{
  "head_dim": 64,
  "norm_place": "pre",
  "dataset": "wikipedia_en"
}
MLP neurons of a small language model. Each row is named by its layer, matrix (gate and up: input weights) and neuron, and shows model dimensions 288-383. Each number is 128 + 32 x the weight over its row's rms, rounded and kept within 0 to 255. Numbers have three digits each. A neuron's up and down rows have the sign that makes its largest values positive.
After each neuron's rows, "fires in" lists the words (lower case) most often at its 100 highest values on Wikipedia text that the model never trained on.

L3.gate772:181132065126096112109161122173107134159119148084125088151029124139144129177068169156135125182167092105171134160151173160139161146116131115101133106096109140097156120106196116100128139101160070162084089156132134134086137142108168136117132105096172138062095142202120132078144089073158164070
L3.up772:129119197125135151094228071196132175123091205130098178106139108133146151155116122168165127146125110111149173153146113199102125130190068107122141130090132125147137172138070119098103116125135112163102070139113098126130124151117161123139117104149165157123178211165193109127143174105098149133
fires in: "co", "self", "in", "out", "to", "of"

L6.gate554:123063130154120107190172131114115159136158146195095145161149127101092110162163143118114165131148040098120121161134121109130145194155110116108105134068100124078153116186169140187121136138124177167113131173129104109166095099105164128139135113174144113081143130200167140069094117149100095145
L6.up554:135143144124138169163116155169152113093127163092146105113113126110120107161078081095088103120097129116124140172069109143105118155085089113141192124184124140153132110086170081084166169132172117087126070178156141145143169137143169128099120096070127128154143136103115147094129076090119096073
fires in: "with", "without", "for", "by", "giving"

L10.gate342:155134094171141149079096154147120114107151105153114082119119121108129142141224143134115181096124127168120175063139106079170157168146138142118136126095104074182142063183139161144144125109148135129160120122080084118134161130133127118139164167189170179151101105148142146140088093117116083136
L10.up342:124132120135085139177092120154133092109120116118117140147122110095159136149153159149176179130123142117123127144174120164168133195090063173121165158128082041056118113103164160109194111107100164130129158111077104103141180094165140138109179073133109170158143136118119088057099053129092176108
fires in: "was", "is"

L7.gate101:092123109102168092117142088130164099120117144146141116131135194110085164102141182090195133142116158123081138153171116116145140173139172166127105071098129137161129159134118128121139093183137187108086097144098133133143086144120104103154133103155174104098161129140136096067090125167153150118
L7.up101:058107147112136114106171061117172168167146137150125112120140113135101104110169148110117102063178133098057166106204162162131130089108107175105054085103144098141115107132147136122125126075125091149119130102136074114169128147106089115086091105122139152181164115148120099138126126187131108106
fires in: "the", "a", "s", "her", "their", "his"

L5.gate785:167079168176155155168129111087115108164116134138130181108073136086145147179100136093135149108126084106155139140147094110150194140086140104067197138133101174132140156144135083142126120120119085142131116193114098146179120137159106068129179083156123137093159113218132105089152126085186119105
L5.up785:190111060159131113100136078083096141107178150140121135113133122124132116165131154155111180127135116107027098110084089146142124146139098103149115086088070127207127116100182103127201098185132093154074073123044202130147121120135114155098104110158176158101123106096146181157157089127135176160
fires in: "to", "without", "in", "of", "any"

L3.gate796:139107093126132105139119096158176117135106090128114164119101111106138105147149129143133144153176164116159121175209114127144136125058143118151161145121118125115145108107198162191093119085192089147137082092182104134092162110059228143096107081176140152127148066136126150115156124159097073070
L3.up796:142166146118152181125128152181079193131152055143144151139055119133096185177112151136155158110153176163133089145119159080106135150148131136097183109169115158124162115101114156136079127141102167147162099113183076082106133111113072108119152125167170092134152065113086170159097171137146088118
fires in: "role", "squadron", "scene", "character", "story", "incident"

L7.gate256:137063140136118110140143121116087136081128121146115150156100185121118154119115189100106179139112153081135137068107151175116134196123122210106100130119127127121121180083148084097133177098112131144141158174118165046135105087089068139114112145122187142088142064166059120128135102110157110114
L7.up256:081151159092132153133165105122128147141190071100103146127118088147149170103132064154130177158098106182122129160117132154101091097140153116191175075115105140160128189059104087129145087169104085165143048111113135118091064147086116175130104167131169154163133066151141106127136148157088102131
fires in: "than", "about", "only", "to", "least", "of"

L6.gate27:080178087177107141107147159201089076102126148170115091134146085129177166133112121151205141143119134126033140127109162082192149184161108102122085128160110108145153079125187146185122133164158186063147103077080099094135089130142101144108141089158154097138121124142120111141074123134046105144
L6.up27:168069132092132144164108127090138161160165111125112121181093131157108135163115145097108109141090126126122106148159124151167141184154077128107176117111111171087111089116128077185198165142123126189100143186117096096152161164119123108143153135141144179145102102082139088131137112128149160120
fires in: "is", "was", "that", "are", "were"

L10.gate598:166139157074140136094122107160201139087130201181141166136048132117146100150092150103163142123156130143068168111156132170101112154115117086087109180158038140133197134116098045129131124123092116148158152161087125128151140171187197133094140101128129143141070179149195137204122131142110141135
L10.up598:158205176127095095185171120128165095134145134178128132127074127112106174152134170167138145080093117103121134063163066133150172141089075092161213156143142166109134169100138138139165168109148154132133162128143170144149085139159175127158141101134150180172119153171198103135062152159084148112
fires in: "was", "as", "is", "be", "been", "were"

L7.gate868:166102132115109107169187090101054151125101094114122079171082140081083119181168139101113163122130111119136103121107075145113180152113142151111158147155160125152085222161102126144097174151095125110123140223125084143142103057130081122136140105156064136143154167224161164162155138062166066108
L7.up868:086098151150141104136134114055155161145146089060083150151052137058136124139176189115058116076151212139169143115086167125147123083124156149123109151142165138156074135162152102141118164148111103075153127114103108108137144135118131123127140166148129120168133133120109155071126178116071083111
fires in: "not", "of", "is", "were", "are"

L7.gate1303:156123138151138104142097191126096121142086137123142102157133134110102140126121115149081112126108121160115067193139123177083172077153095107122089158113134152051150145153136095126069094136121119113120117162118089131161083155096200106106117109106108137140122183125114187159072081116136134135
L7.up1303:127136109159152134183152159103127117193079080173092171089099150178145100145084176106126150084222131181135104078076131122107104112128146121111131138141107124096209168106155054081103140180122037178184180116131141092143094095141190149160176129172126113131168127163100127117109120079154131132
fires in: "a", "first", "an", "two"

L3.gate887:145167150050122114191151084095135098137198187077114134152093110109098187164159123183183176152099088122165135075115092149128133181134118156140129182074144109100124169102128153193073112079099134140154207175108108102151103123113120127126077101100122070113156070112195097130134134138191160112
L3.up887:081149143100166104098147117141195136098124146159195113086118091095163117195144122101220130097153094082140094146171122141162155128100093166165099192144126137079087115142139175123118098101165113085137138076162116161111129138107084140120049162108145139163091103124188135143106109142196161115
fires in: "win", "loss", "led", "lead", "attempt", "leading"

L3.gate877:200138132130158126167151150170097140178130176087127219137153080119112131132176135122145092099142088129149097097219195112162071169116150169161138093096127129090097147140143103186111150137124150134020154143057100136122102187163155161145060094119192120128147144143153183120159105160208126098
L3.up877:140158098186141135154115108128102134127120062119140147094152156145136095122140179137108122150136086089141130150163135070117119137110130108086142114093105138059081133118161097124140126090151158133094173109140131155118109164108143172146138104150137085147128164156094156153117103124150111110
fires in: "no", "s", "mr", "go", "mrs", "c"

L3.gate117:069187171168155105094146189081114141082095141147202146126095116143106111115201147174130147127102165147084126059140176121080118099162189103122125152133101078152129115139069120119150178102153081137171140124128136160135129138121127102088163086103137113122096092137163114147158154101059150120
L3.up117:110192086118097097172142113163175171177175146101144088131128100095103097155134146158189118195149147116096119119183146110061122119137172095131129102102084131151115135145143113124044157099130111117098094147141103124124119104180102146135123151166175121174134108161143134158128122115070130118
fires in: "side", "s", "sides", "stage", "super", "superjazz"

L3.gate753:168078108098075109083122122127106160114189155086164132119148116137145103106100076132210175106197142172159170192177144106117169167119192086146062178160127138100104167098173133127122150101146084149073090098111126145169118141111091114121175152181116148141094076138120166160179109113101098132
L3.up753:158160110178135107131174122130185151159131088126101136171087142096113115120110110074099085153048132171099086095162155064139076128125115173168115162150122157106114118119119093185164158045150132086113155134110150096151129074168207165142076130151123179170074101130142086113157149136109094160
fires in: "back", "front", "under", "hair", "press"

L3.gate754:111148106098123154167117206131134055091141191097131099089106130156120110143121094117147131022128093037182137169122138127157115116142143156091105141159117113123085125068159100094061155060138138146165158167141129120132115077134162108100168080117119146155162141156146165164107131179156165119
L3.up754:139202120111085147149096092158090073159124168155131137146056110128176165151129122098089116094110138039104182110148083181194114143069119106082097172169129155058152161164183116133135135058158103170089102078103128141106167089171129179140102152102127143151125141130179079118139169143162115125
fires in: "home", "front", "owned"

L6.gate1266:080178172128148120086173100130142133087136107185159153102067054126112153087139112092122185146016087093117102095128104129127072096176159100165169101075108133166163182140124031132096164120127175098121184106100088148124151137137144111190106168119156124130134121122121118188145128108125149101
L6.up1266:095159121104164087107142115125123165096107152100128150136109105172165092151121072208111145127120107157097128086202181139118143092130099157117149079168124111137114154113172074172126129087140120109068109143100078105136166137130107103149107098127123118071127155118105068124152115109101140097
fires in: "to", "the", "s"

L7.gate892:197071137170106098087124097106061120139091190124138133165158179108140131126140132143156158135175118145070137066102065065086133125113112153090173065139144104117174150201061112136121054115115142068071098135126088115122149127098109078100142048134204120114157122104078133113095132121170117106
L7.up892:150105110128196053090126115153126192118108126195169154147110119146127116105107123113120149149103140095099074108164090138161049155166127068141105120151121103083166143165164148149111122087117127095121097068165098123142090091142159111145129185114177083138181112167143138139160137118164143117
fires in: "the", "s"

L10.gate964:116143122092142085125122102093089092127134121124106101163096138067108164178184212097099169149097124119180144098169097150127175128115146144112123120124110124156105097146122120101136112125160131123118177078095131186153141186151114180101167159171199218126082133103179167125137109104173133123
L10.up964:076103117100098085159118118124137091133137085111149126185155136128127108118116120121081087180138163183103103113143115122143148147112123096111111113165141103126118118170120148157114120127142073081105182089179154143164156172087058157111119190142110112138124139117110189090135162127124175138
fires in: "was", "were", "is", "be", "are", "been"

L7.gate4:123173098096104104121116175175139160115094136112162157122081102111153129143101068117122141139135160037131147108176140124149147161075182126136117164095093157141126099135148178149140186117117132211172139171068087188119183101196098114137114087135071137132145121124137148168137100100115178126
L7.up4:168123164151119098121109078162110069218142166158138120123104121135130146154118117128099094100169180078106156176164099189128112086194153190145128119201172155179156135122091150124132088134156126114158165077137087122126168082152071125164132055167151134120157165126142060132121149120086129156
fires in: "was", "had", "been", "i", "started"

L10.gate157:139128147134152100119140084120133124105111144154156161144154142093150092115152186144101165102123114152093162110133143113103084123145161143107146166119114149138134105116123080088170119143114134134189184109086114098159121121164109127103161141132127193126163138111153089136192117144119115145
L10.up157:095181100121172142171155129159050121163120151073128066146148084144147130138161138118146136084114166161198124152139118173099208121096191145123123127162113188127100191164129168145156116154187161176126158122119169158066074113169111185124101178171131150094164086148150138145183126094092152112
fires in: "were", "was", "is", "are", "been"

L6.gate156:068129130138132117116112139116131084158098124120125166088103122143160098171102074109138099088122200163187087199168139141153085105120136091097087118096120150115092117144146088176130091086127112132119128099169152110154172173120188155135156143161054164080086100073103203124088079156139148055
L6.up156:167182115132165107158088148103145070107134096140102116105145160154119082129111123181109105151140144121085161122154154106183093110071156097113144125074119122131136164119100142115154158119150106108118121110135146129174080144134173108063156131131138132126166094181119126097119102135137141129
fires in: "1", "first", "a", "one", "this"

L3.gate976:129143172069141140099126147191163105131108123127118132061130104140095102140131100151095181145150146151145119161115192106095139134087178169148078093122071102145198131101125094106107174162141120149150133109087109092119156127078162080082120097176158073184148098143182150074137080114069170073
L3.up976:052148079136117108130134144171129171208121099129093109139120139145197096124102163192166113120135164173129073181094161123137162164123117141138048117199071159115123103120142075164056094118153152147065143128135156119148170115136101143109128122128135115166081120136104130147181131105135022088
fires in: "date", "year", "events", "season", "release"

L6.gate359:120109171132095158142187095141140166119156126117113141081094108132171173161159170034186116153131098121141167119086139138116141139151181174095034110064142145095148099127168090175145199122122144126171169092148111188125181104168155107115167109156104111044155121203111157117131150120155157114
L6.up359:140103145160154168118144094138136175115068098122145101110133149125093090133177146127133153105091195129135185155107166134094162134050158142121148131154144128120136123092124088147149134182144173122178135109064102106160159125105123195120114075141137155142150078106125154107064137114110109122
fires in: "by", "began", "started"

L5.gate531:145132109142088151127109146151178161103100162167133127143118115132138177143172088151081154098142108129071156152092129120092099161134120134159152007125116152130150161119099154111145134093077134099101138172075094136132126049111135087096137172146109092125110123110153121094141077092125147089
L5.up531:134152117083139071127186069134087101092145122062095103139147119150135141151113095097124179184077142142089130118170139130153180134176145135100161130186119123088110152136144122193123119100138101157103122153161143104120104192124119205128103140124116131134173135146082171132126148172067140086
fires in: "with", "by", "against", "to", "for"

L7.gate971:136142073103099132109157121062067169144142143102136074150186149139130171100095092151105131093119081156108160094165158086121170149120111145112075077100133091144150184120149068121085113083155079159162125148145131137109122035093136092074144161116166101160138165105055100132157125114136153082
L7.up971:107088123158108119117177124096142114149142136094061112170169117126201164086104139161145169083072114173139177187131119134134069132173107144126113132127138133216136128136104135197114074037120046149103166131137150109107194137128114136061122132101087164092126176091137167133162139122122099131
fires in: "of", "to", "above", "from"

L5.gate260:055147100124141099068147059153153171088168148145112097152154124099123169139151165099111165104111149120092151106061122117166130130107120099107138105099142144141149157118134119119152099062101147133113151101097138116109127124144153140102135132180104028108104128175157124111106157090170117068
L5.up260:140154119150091062105135116127106096055135126074149127075095151096200111138059104164061194120103131108134138117172155097066154115167125157126148087116135159158084164129130125144178219118117133159121071098141122119140125110132112157101120171155076103120131108113147144132116113099134129115
fires in: "with", "to", "from", "than", "as"